MLP neurons of a small language model. Each row is named by its layer, matrix (up: input weights) and neuron, and shows model dimensions 32-127. Each number is 128 + 24 x the weight over its row's rms, rounded and kept within 0 to 255. Numbers have three digits each.
After each neuron's rows, "fires on" lists the tokens most often at its 100 highest values on Wikipedia text that the model never trained on.

L15.up44:126118130092148129103125136122144077156108106102110081094188096163118126142136100124150123098136153129131136131107131150154160113122093148084105120120115158088136112088186137141131111125139055093077103134135093109103130142113150137152122173098130141138129151146102117118157134123126141150
fires on: " ", " (", "ist", " \""

L15.up776:123110134141118144141177119111125146128127112100099145139102168151123082157168082102126103140109109119197123142161097139157158133099077111127079113164137134084071093102153104122103129155113124099129105118112113146106142080132144160151116178114120081112136118180115119104144135112163158150
fires on: " (", " Pr", " G", " P", " Ch", " at"

L8.up148:110080127113109134145109131128084119102120145111128149110117098104109131141119069112099058135137150137130133144170141151101149115123110164134131086118143130147132099149128119139126108130093098118110135116152119103106122130137105144128143127108144127086101138100119143183154129094096116140
fires on: " as", " at", " to", " because", "ith", " for"

L15.up393:122111110159096126162152107114147147119168132115099116131105141102112072106114091116147127078123123097141119096190111156114124155168104110122095111096110122069108104106122143083182142069143130093095131114099165148144150097179150149151149105114139128154128144171129111136113101171099175091
fires on: " ", " and", " m", " km", " was", " metres"

L15.up1263:150158129127119097120095105131137182104121133144150103129144137136147136128191147097122120122133120130122150173111094161125116129088104110098096156160108131146154122133144125134153110148151132118155113147112140176102158130077134157103140145135133117125109120107102114146124112127068117166
fires on: " |", ":", "ag"

L15.up650:141125084105111105118094166094127118137114103116091067145149102163102124148127117105164106122137132121125109133135119159144105154161157118168110092171152144125101122117134094163122088121151148116115159129141162165138126113147091151136077113141105113147102142114138150107146117167141141174
fires on: ",", " ", "-"

L15.up619:168143124089131112153166138133141119068125199138089080145137122109126144111147143140096072130151099114108206116107131107101140133136106116149096116124154109165153138111116120115116093118123150152140145129131098129090141095154164149137122155140153107098135129120121106077122122107148147139
fires on: "20", " "

L15.up446:154116156151093115145088127147155119169146120150095108124172129160140121119152139120115140061152153079110116117141109111096143137136106137139115073179162157102143121160176113087117124087146110158170133124111131100132086095116169130115094134134141095139144158142129131087113119130144140147
fires on: ":", " P", "′"

L15.up851:162123139135118118130140134145148127096148145135135141118159138171146159117139107127127130132153107081104118122143117113133100132142147159134112102136158140090111080137148106130120132089157091137108158114160124123128094157152108132108110123142126141130156163097089147132161145126109128126
fires on: ".", ","

L15.up111:133120105095115126131128103104129133124136179151112100157126098109142139114151092126139140144174152110125089082097119122098077128105095079117145093160138128154147155150134126095137083123150133130087093126109136179114153143139153120093102141111152170108131137125139119116112155133132138122
fires on: " ", " (", " |"

L15.up1262:141085128103099109148145122154140138140144180106105073153164126118121162130126154087170134169155123135119141132130116143159107098108070126136098122104126162180160139085177167098127104156127098129106130076145116119142105144168123149132149116156154127117119128141097132095138145162140117130
fires on: " ", " (", " −", " \""

L8.up580:138132108108072094203115138128118127102158133115120095133119108122150140093177130150114159128147144108141120118127097086092138154155098137143083144126138121138117126151146137173126145152159150145135165119116121081142103088128124126143129157105157150154107161134120119093102124116117131132
fires on: " first", "2", "1", " second", " was", " third"

L8.up4:167090122132166088165154109147075155146131145131101092111127140156123137136122093126144107073158104129104162154170118115097168065087126119139144117146114144114099140134191122117151127136150094116140133103082095132118119104108078160160124123102140119131148157084137110151137155113127103143
fires on: ",", "19", " and", " a", " on", "aged"

L15.up1267:113152109100128122173078107091119139135122134132075122108168142132138109140110080122120091120119114145133152126129116098152135120113139153107140145130079141094114140104117104151086140138129134116112183105137108110102114120128105129130115109080168117096091143140130146172159127112094098140
fires on: " "

L15.up50:116097112115106091108127151086102151142123164139099126155166132133149111143183170155145145101136133110150072167141094115119077166124131158147119152156138150148143125161137090155109116112116118076131101104129108138101108128113110159090138160088093127151142122125116128127163097142103129118
fires on: " |", ":", ";", "|", ","

L15.up945:128084152102100107093122128111179190088130122139132131162153103105110145123120102153103118151108162112185137134179138100130132128135096080123116103119130142135144139082161156119099132135130146133127126133166117127137117095111131161171104080113181116072080142189126148150141130170132141156
fires on: " ", " Is", " |\n"

L15.up54:130130142159135139151118128123074162115164104139110138115117202088117151158147132131142125095103113115137125134123091107090137112055102159153121126161116133114077128137153119086151108114116124114158106147143101131114143114131124148132120107146145097123146145120091168138127096091127146143
fires on: " P", " T", " M", " W", " (", "/"

L8.up639:124134162087148112138106094097133169114120140167105110146133155107124071130158077089113124121160106106114114127131090145136138152087115132106125121136113147127094100092136140113121121139129034129166166125108076134143143163189124145111103181113106118151134113133130134143160116124126177111
fires on: ".\n\n", " ", ".", "\n\n"

L8.up621:127146129100089105147127092126105116161144125119140091105148112102143112108166141115077115129133090130134102132157128101117116132129134104131115128137142114115092158117132141133134129171143133142153167133111129177156114098093126120129164165151125121129131138113143121125169128101159193097
fires on: " I", ".", "-", " a", " M", ")."

L15.up1631:154149142138112121159108140156137148117129103144153092127122137150130182091131157124091077126152150111102141106122137143113128148128093124098129095137187150136162098125187156141109074152109093136113128131082094127148133114145146134140100162157126153119156084116138082158136080104111126152
fires on: ".", " "

L15.up1991:131149174119075089163125100114130114097133141120164131114123127103109147139134067138134143103183134105116113146147134125097125093115089140131145134177117140130121126143141140106123116117125112110152126081132126106071126068155140148115099117115147136127133134118140151153152118129132154149
fires on: " ", " (", " a", " and", " his"

L15.up692:151108119090101103117106134140142134123143115108105139122163112184152129129106123074153133143175101089117128128165117122134171110116127136137115097145118183152098137120159092143151086133141112096080106112121108120107146168151096128147120148112152123101104159117104147127154151136121142140
fires on: ",", " ", "."

L8.up1957:133147136156119103165132089073149094124112151090118180136186185142123080127141065103146093141135148106166170166159156125125150169111137131170128086098097127142154141096100144115122131141105108102092123149104116128155146132131105114123124176090112096138106143134119119116127124132160143146
fires on: " and", "20", " first", " or", "ep", "19"

L8.up736:106140123127115123146086119116094166113108145134112129092147159152159121148112156109116127085118097111149113118109111145119130130113126135148124118144146124133107143089134121104101113095126091115127187146124129105140148083105117175110088160144135117115140145145101183094144157101132155128
fires on: " M", " r", " t", " of", " T"

L8.up212:139116119106126098143136121124055137122105117100136112103138137117104129118163139137134149102181148121140125153129149135101147161124128114139108103125099196152114119164151120142133120113129102129144126121092133093092127133146111127160115106119143118124142160157150124116115141117111139149
fires on: " ", "/", "-", " \""

L15.up1524:108110111093106120120128164140137118116108120146126125158155140140138132122116092103152134108103084096135116143159133125120193117119107125161081128131107133140138119102143156135155104145143150110118122159149087088092131169145152134098152126125131119118120121151094142128174187065110098131
fires on: " ", "–", ".", "19", "18"

L15.up1754:139140145147099103127114123119128143101152110144094142102143073090133121103097098087163105123162103155087155122120110102175144111103125155162095075112125121149133141120130116119096146150176104109112157130148108148096122158104136146128119130108152141090151130110109124110135111112134113084
fires on: ".", ",", " "

L15.up917:121141102145137110109168124152101140154109104125126116123132110122127109116125107115128110166134134157129116142139122125128122117110112125113134105170115136121118087122132116161119134121184121106127129162131144141120131146112106101118133132137149127103121111123130097133129185092161135155
fires on: " ", " $", "-", " was", " £"

L8.up879:137094141107127100183095124162141107134166102086150151130130121133172131117146116128137138158173132100167118100109098125181138156116117133125164108130125142067123159115151134128170098132148116125143107098103121142170121104129065114107157122134134129129088170140126143142136182161151141129
fires on: " |", " %", ":", " =\n\n", " only", " not"

L15.up1064:136145153161139110142094138108124107133154175122122128088122155078136146145122121094091164110161141134137085138140090093121189140159153123159136093124078157122102108148170138158150132141127109090099115106097166138111131133158086123149117148072130127143128136135101137139115120098113144097
fires on: " ", "–", " an"

L15.up1112:156069187138132100101126158133118154113142111067163173136130156140150118112132125128122136101126102132116131146147119113152122149142096129177127106131090108097086153108156166146135115149134107153124122128128142121171121146130140129123128168102133110157155144127102113131148106138089129099
fires on: " ", "ust", " Constant", " offic"

L8.up1687:119145117109100132107101140148101164148146153129134128154151139104121123150129123129139152084122164090133124192124129088115143132138146121137112155151121147112151143142122163101081096141154117133142157101145153162126151114165156126142144123168127126128146095101141131114154132120170172116
fires on: " an", " M", " Vit"

L15.up1531:127070146149182098102129120138134118114136187129074137172163150116152126147114053098104138100122111148127180167143091088127119129140115133165118098179086099158106128130117135136162134104131119102131156109117135136105150155123132112111141109122135143139129083165103156169093129140099147102
fires on: " ", " the", "ill", "all", " a", " L"

L15.up1609:109101155125162107131112129125137146122120145126136133134131146145137109138114099152098095140153116136163111119158102133120085154119107125118130133162146095142086098107143134145123118209153134098135108082109091128133084146121156100143150130154140137080123148112143090154132127143126143177
fires on: " ", "-", " |", " ("

L15.up1097:139134139117097126091086132135137135098144133123126107098117108130144133106136128159165124108137126133141162162115103138113170144127104117161160082132141162179137142140119085161118090143163122128113123120106075132104079151094127130132128112147104142135137139150109101108107173125162136109
fires on: " ", "u", "I", "o", "′"

L15.up145:139119174153123100136150101073151130114143089122140116120150099128140128122120095101099159128151132150084136150156130189103144147113128149122128109141127170143133133110117125165102107149132131129121121104116097213139153146157129161146138138133126118068089130132142106153137142122151123124
fires on: "20", " and", " P"

L8.up1510:126156143126174100130080115055136090157139166127129072118178134152149102173119121129147126104105149119138182171106109128095155110088120113147136109194128144151098123061116150121167101163095130169108135075093097181143121125121107135133133157130126135141085122152117091145161143115116135137
fires on: "4", "1", "0", "2", "5", ","

L15.up671:174135129163125109147120125087143125141125114116140131101163080119178124085114125093134139125161148117119102136133108115162119147109125184155142113107156182166125150112128079164156105164178092132098152125144085139095109135116067140149156108080143143118179116137084138156129164116156113135
fires on: ".", " ", ",", "–"

L15.up1915:184103169132106106125139147114144152127125130095148149110131125113126088128149127118143108142131109144130096156132110121096119137114106138134135141072138161067146158116160088115151131112140134100111146081111132157157108129147124157146184104122127163127164141130115151084161125130126164103
fires on: "–", " "

L8.up202:127110143125121085130115122115163156157117098103091112113167097119130128108110096103096123119155173119162081088131127102100171112148117135133137128151090152115131139162133120165152094162091133129148135153087122119127117114100125152109166123115143167148169157109138144111143175143098147132
fires on: " |", "00", "9", " "

L15.up1925:128139142090102098129123110165120148137131127101120144101157110123135114152136080068127095117128148119102126095169093140127106113101110108099118071102150146105107109149168091107125093109137108123091126118100121131072143108116109118128116143099120128087147102114109119145187148117156144151
fires on: ".", " ", ","

L15.up957:178114154155114096149139123113141150103112133127177111133129133167160099198140111099151109138113131150124117095084106129104139165188091137122098105111110084097139070130139116115148096128165135094102122121191118182178103145110060125169160101142132146106126145132114131109181095138133147113
fires on: " ", "."

L8.up500:123111139122120109115162115152118152092161127139107141123152122152147112108142132092107118085118113114150133126145109140074163129137123131124126103160132119097183149112166134122108102113128121131128142096113117170088110103136130147119084122102093133121103157127126131101100139149114152150
fires on: ":", " –", ";", " (", " ", " —"

L15.up531:168100138117123075175129094133141200144161129114145107140114097108159172125133152113129123136108095101144130111138120160111134109088096096137111142133142119150150093130094163124123115128129105135152122107148102152154107121151128111132187119174140165149137120110102112149137162134133108140
fires on: " ", " −", " +"

L15.up473:133130116111163143156129140109148152147108139155099163132143164095102134123101096089152107088136150130140163140145110124146135175137127119112137139141099121089103133088140134119127109159167132146108149153139125096180142134153124172101133116131146149121100148156136172153122122173136162108
fires on: " ", " ("

L15.up1858:135128157130140110151091156124077159134129146134156152110135124150137137119135123141138093086110110156140123117121131131105099145145104152117099090114088140059112125081151103146112147132137128082127150152147177121173145113136141128109109119067152125114117187127138091161173117125111097143
fires on: " ", "–", "\n"

L15.up34:173126142105099103128077091127119142110124149091148112097170121143160127117139119091162104131130117135145116075127108118140125145144122122169093076138155187137104137141137100152120075146143100131100138109109095135058121127139094133151133153130158130113173136153087150178143147138125165147
fires on: ".", " ", ",", "–"

L15.up1636:119092125118084104126154119109153130100115115116149138144140123123140139125112081070158118151089120162174153136126132118094142124133131095181144127138100138118105112098168145099136109130103113120119103119149140080162097163146122131153165102148142123114132142114094160157116165142156147143
fires on: " ", " C", " Am", " his"

L8.up1784:148091135130131097090131129088167132129134139133071109108193127149140137133138136116083166134153124122148168151128133092090177104088103143133111133128104099107149143121143127135131107174134111144124145125119129136163143105176152154128116119157081147094116144095131136113145171144122108148
fires on: " |", " ", "18", "25"

L15.up84:174119126173103137102140128135110138119110133126147144110070104112125130115149131107138072143141113145096162156150148110060122130175099147151087122099164138165094116098113128119131132174120135139125149145131077138096089093133114159158110124145106134093143137108108080130150090091130118127
fires on: " ", "v"

L8.up1315:116156158119130128118159132148152137129190093126099120118145146166120159190118120079108100094108103103126179160103106123104122187137120154150104145127090094152141133093142107143140115153159182152145148121122152113131102142088075140134130122116126115105162107114103142147126132089124135140
fires on: " while", " However", "and", " Although", "th"

L15.up782:149110144121128111139097136092071107133141126138121142131130160153143141114102104110137112108183120136102121096110109103137100094094129106116134125171124159105128150131133125093073116131157105129120136099106128163069185087114132133155088151126146121088102141109108144154166106108144146131
fires on: ".", " ", ","

L15.up2004:138131147123125111139139108165114110112140173102102128102166129136170115129104122123157114115162112093106123151098071100130149113122104139175101156114120128090119201104114122164123107150141142133140130101143102146109141119107171127134108125110103085133108123114114092105178117134102145118
fires on: " ", " to", "J", " (", "D", " J"

L8.up957:140154159120146102165100130080120106147145154109114104139170121101136120138087080106123143135173146047154168132153134153158116108109112119134112103129095115108153153102125113088156134135102116124123142111104115147137140143140090093121149136153166167116112178115101177107166149116112126121
fires on: " in", " of", " and", ",", ":", "19"

L15.up1198:171140160115143141149119096133161068138135144063166098168144157124137111143149129131176098140129075150133132145148115132112167159135130138143131125158136148164134164141161101167159103136124138122135178130096143142131112071138127121147182144110118130147111120135140092151137086138153140111
fires on: "1", " a", "2", " than", "20"

L15.up1270:182139108145093139130154147133136136117132100120122109135135159133152104123151120098133094144156119100046129115142063095114160086131116173144118098083162108138122127150161102146138097112173111126149117097152163142146140127135116161168130139151132145121113102117088127170144120126133157163
fires on: ".", ",", "°"

L8.up1895:132134126114110104173144077158148126113146176150103093097178126150138138134152157134136200133131147112105118112135091156107161122126113158151119146117148165107089125131116119100110097117174112110133176126113100104130131099109112129117133103137154151114136102138092124120121156132124124151
fires on: ".", ")", "3", "2", "1", "–"

L8.up521:117123183119184129117120126076118154160159138119148123114132107123152093103139082140117102102140130109145145144092129131081117121112109174135148117100123153157138121132124123122145137137127062126162125137123099167115144170145127098132128112134150110085075130108132108105142115152116123149
fires on: ",", " and", " to", "20", " play"

L8.up1617:130134150141151111136152169121094136163123146137131117138107143127139112109166105147115083132160153112115130111136065133124150113138096135120134120112141146112102145103154110145145108183173111128131159118156145143134098148123089150109110120100147154123086119120101132122142151133140147154
fires on: " as", ".", " |", " under", "un"

L15.up1174:132112172104139095134103113162134133105123153125151122156113114108142164114146155118121076098096136150118169135091149113161138115112109110143130108116153127148166083125123131149153091117147107124125142110153106109132107106125111129155116131151166094132160106078104087135142140111100102130
fires on: " ", "ies", "–", "umn"

L15.up14:142141119119107101150145080106128129158136126095146142145117158127148098114112095151165126088142104144148140112124131161148163161116110144146118114161087097165130082119117075189121158132134137121114102096060098147117100132153084122113133108142168152119158149137135119168159145143175159154
fires on: ",", " ", " and", " was"

L15.up912:119114151121155125130138170116105150170153106100095162137160127122124130206149151141095136114114131119118118106160060136137158156135081099110155081164096104132127160145136114118123090119147079086142132139113125125167109118135108107106121138105088132152158098154132099159139159107064122103
fires on: " |", " to", " and", ";", "."

L15.up1957:144103170075111127113154102132107148125155123132129141157123104146144118116133133123150153145163097085104117067116090121120123112101114155133103123131170158079088159122203103113115097122145073155116151119072120108087106131194138156151140145131137157155129114130109141112127154154113112129
fires on: ",", " USA", ".", "',", " to", " John"

L15.up55:120146131075110095105101129162096129144101126158116152144153104178122129109137155142140124072090108112110130146126118128123132155087115137135136123130107141106092128125162117135132117148138163108113146155177116116087154132120126156095118090171104129125159141158096151159108165114128149144
fires on: " ", "–", "19", " is", ")"

L15.up175:123118153084127098118090161130070142102138131138098109132093131136150120127118150109177140113128101111138111144131092159152117110133104140111103149188158154145116142128147142159157120145144070092146146137133158121125156122141082146113109108117139132118126141162096163088109122181180123101
fires on: " |", ".", ":", ";", " Type", "-"

L15.up1591:133075160155104114152093122142112167092138123069148102142145132112161131125132126098109139152152131120164125102138124086151137104145112134120145105111159188083149131128130162182105113130113116067100131138103112161089132075152136131090141165169145155176153143134117146159150110118162162133
fires on: " ", " |", "."

L15.up950:129119150169110095152142127108146147152150130144169160122126110111153124149165122112132143151115139119087132138141130138103145155114107149123126081113140156089096149093141114162149166153099120150147130085124123160093096105127106119135120084165180098118130154121126114157132192097118119107
fires on: " ", " began", " G", "19", ","

L15.up1656:136125129082092108110099159102123081088170140106103129147114153174104117129163067130139154087134108125134129096169126081101143113120129100113119088176102143150106129116146126125110136091159118106094167172141148142111147125125110103102067159135180155127123126102129165094146087118138108150
fires on: " ", ",", " Pres", "19", ".", "18"

L15.up1928:131118099094083110138122137140161151083144116122107134123146091141122119125088144130096100141133132133137119117109130138156131169138117123137138095124123170112128100079135124152111111134138114136142159092117106107198104116137114139134139132153186148130084111150109140086126137157119097123
fires on: " ", " Supreme"

L8.up1126:159104133160140124164175091126117122156166100092120104146099138156186101137137138119098126145125130134156119131124149114128162127115111145158097140167157112078138193087177108143141136131140113122143134110142155116099128132139126195159089129094113115093105179130104123096097175128127180132
fires on: "5", "6", "2", "3", "4", " two"

L8.up872:119117118117092092117144128178181146098124118183104115121130118127117124110092078144107128118136114114133107133090116089151147114136135076167098156113088062122128109101144169122130134168084145116160130115125149097180138140175152122127108106123111074097141119116112152137140159166142118118
fires on: " ", "19", "20", " year", "ri", " |"

L15.up1448:111114118162121112123169082120119116101113111089127118115107158104160144157198146140141103139098144124111154156149117070113152149142153122119168143113096148093143152100127128115166130143145128136125105121129144137159113141197138156142132116129097105129140131119107110109106154180156135111
fires on: "1", "2", " AC", "3"

L15.up1605:141154138109118116148108088131112166131163146115128111099160097124152126117153149085173113147157126101101099116145116101145140138102120159120103046100164185111120166103159143122111080103157087114139131109126118144074127124121117136130102157109161118121146151125118174130190132134120170121
fires on: ".", "–", ","

L15.up76:161131123075130095112162113116124113123093151102130126144176135174163118121135082105139077130140110122114191129113134111119168144098117147124129136117135133112142118161143094135161091132142076172122114110102093150164142125143096134149106099152157126104135150131102127101166095114103130133
fires on: " ", ",", ".", "19"

L15.up1433:159158165114142100147154152111118116126097121087105152114154100142146126144129084128136124123164144127084123124088130107079135176166127151152083105128110147107147151115134168101144153122127147107151132103126124154133125143126118135146140121126114122144080123104123123131149133132098138156
fires on: " ", " Ta"

L15.up1488:125091174164101121125119062143148125142143189138168118067179123087119107147158109128080151147164154115195127157138109148124136111133128184145119096138152132143126121116161113120119143163095112114128097104138125165108151086141110129143111143138111139170121108104142163099141121178106157137
fires on: " ", "L", "N", " L"

L15.up236:126112151139148108142176125137107137076193114136115114144149110141123100113168092097110095101096134079115093138145114159099162108113068106135117095120126183145110109136108074127180134108124096140131107139142139139117125092136146136115094149120158082100145142120092109116161112121125124114
fires on: ".", "enia", " and", "um", " (", " to"

L15.up362:126119107124085141140122126122079148117108181093115141106148134079151116149134111122117104103139150113102147144110114159164165131123148113129126112114048178133125131071129142119116156139148168104128152161121130130144100126135111132108152124097128122082105132143127107174159128147196168096
fires on: " ", "20"

L8.up1520:112117134108149099127117097110142135165127124103121094134152138171134120152090119103134145127091128107153120107120101138144147149095129121133142127148097151105158087155135116133154132129101121099098117128136145181124173094126072146110103178153172144119097122142126129093167113122150145149
fires on: "0", " ", "b", " of", "le"

L15.up435:140124129106124112086153086134162149129163162158156092120123100142120124120163151092100109104157099122155120149121136134104127144135126089156156151138164158153163128131123113153113082149132098101105102133091141127111142175134092124080150109117120142147114117119117142109142154113134128095
fires on: " "

L8.up54:162109110096143163096118105068091105151132137154107174061113116168162094104120123137081148105129086097094140162107114110097150151129107100144159160109082069150123126092169113134161097158159113120130123137154122144102152130122059165132112120136126153125132102136125139127160131123125133119
fires on: "19", " ", " of", "20", "ad"

L15.up1151:136122160106102112156135121098148135062138182171125097101114115152128146161143127131124126162140116095103164154124124103125163133123106129137136182118125110102125176113119112182130099180141116109101136096106130167154183096132108126121166153108141138101119158124125125124110112128140139100
fires on: "20"

L15.up870:140149132123116119168142084105148152137135117146138119152166166152148136128139099134142098153160117071060183126127093145133145136109136152114128111122150171119140111156132077115130099140153062143114143115101092118155134121145143160116137139154158129181119144160099182140156135146122100118
fires on: ",", "."

L15.up1725:119124125147154136138132114128159144092139141126129085157168112149134072122171132114139113144153113110107111145120099150166108150137153122124084153116114142113091155150141117067143090133170123149129131125091144141132099130122077205115120145181114097151157127132117148104157121150118139115
fires on: ",", ":", "6", " |\n\n", " |", "′"

L8.up393:116091137107096145124109092121126181078123130136111168116156121157133133142136126121120126138129112095131175141145108086121135127127124133164114140153125129113126129178124121154086132150124117115126119128106114204085145126187112152154136128122138129095102099155093133163169122105148157141
fires on: "-", "=", " after"

L15.up595:166155140111116124133114132135134187129150164141135107122143131128139123153154132107173145084143121155094173148124134155084123146111084102137143124112097162134124123115144143132126151100112095118155101095110141140156120139134142187134128138171113124125076100115129155132153112146140128093
fires on: " ", ".\n", ".", ","

L15.up125:109133139121139086155157099139105120123144139089124095096163120142099102104132127140132156100151129126178121116109136109128146150141123119117069162149143134101105107131118160142162124127130048086114117151149167135088127112122145112100129150107125142138139119091128097093161137108160137153
fires on: " ", " (", " c", "ac"

L15.up1451:142140110183140093143117145105099158132135138089148114152141081117160008124186111125109092097127112111156121159109103137130115144145089132138102134122143137105135108140142113164132144116105135134144103121143106155094098144167154126133117105099146126141133141121109124093123138133150144133
fires on: ";", " and", " or", "um", " is", ","

L8.up1050:126112179074098148138157111130100108128145102112140116144130164118086081153124109082111101116102096105131153179100110145110123119134083104137091126103135149109160169133141095105120086086110111083162125132090147165093100108147123149143120134110120128139082166143130117130114109104131142095
fires on: "1", " to", " and", "2", "3", "s"

L15.up1950:155151155153138139162090150104126142149113184100152168135117114098135140168135151145133112099130101089093135153115108119106110173150145145120127096140107151129163162108112146122159136100104079112155129072096167119110151137144131150162162167112147081106119159119128143119120134121139129124
fires on: " "

L8.up229:110093132108119087149150107132120160115132170139167119111106111122173104086129130117106133134156111109133135131102093101132132146135112070153120143180164186139117153112149159143148121110131184111104123114150114149104122110132150133100108165117182147132108125154112128144125123155140140151
fires on: " on", " |", " ", " –"

L15.up278:138112162134076138144161153152147143153128116118129070104098126121146097120138108124084123146145122099126159162157138191088122128129089142107103130111165126149073083122154124144128127133123124091083092147102135140095113149154120164093150136135137149114129168138144121118132116123099083121
fires on: " to", " in", " ", " War", " would", " for"

L15.up1455:091065147110094110118109121124123174090105155087128133121117096131167075149139134114098131094151097136111127150167076116102124156111115060109104133110172146127135107122183142182113093154118113151108113103137141141125163108165133150098161125125124160136099089122103143114137137155172115137
fires on: " |", ";", ":", " in", " the", " on"

L15.up1088:150112171125176110121140106152077133132142106118102062102126104153135105101146136142111106138139152128139123155116106159141129142112088166113066127178110120136128132139100107147120122135095135105119111154106132164118153158121103113108115112121086131153091141150115114137131136189101132111
fires on: " ", "20", "–", " In"

L8.up85:159095190109088122152104116135116141115158138140139127113171156094143150137121137129169123122094111085125106103101091083129100128126101132133146165138109169112164148162149101116107091150096125104143162125132142163110118152148086180140137160109139090100108134125090125103114131153145147124
fires on: "-", " •"

L15.up374:184120141146104127140125099146107126110120137126116133148146114111125143105150125115125138107132082103117125153124108128102131122115116124121103115134144116141187126119080125109086099135136141107129092059141139160115146133140109135105143149127105117157148141131124109143177140176119104129
fires on: " ", "–", " they", " −"

L15.up964:123101156102101107153110131101169152101064127144060153084129120164180162157157090107138108126096126105152132164140120141167133156145148138162114134170103169103155151127123105168195133146123103146111136116106123134136097073095111092133124153135120147094149143115108126148115175134179160132
fires on: " the", "20", " s", " his", "st", " Catholic"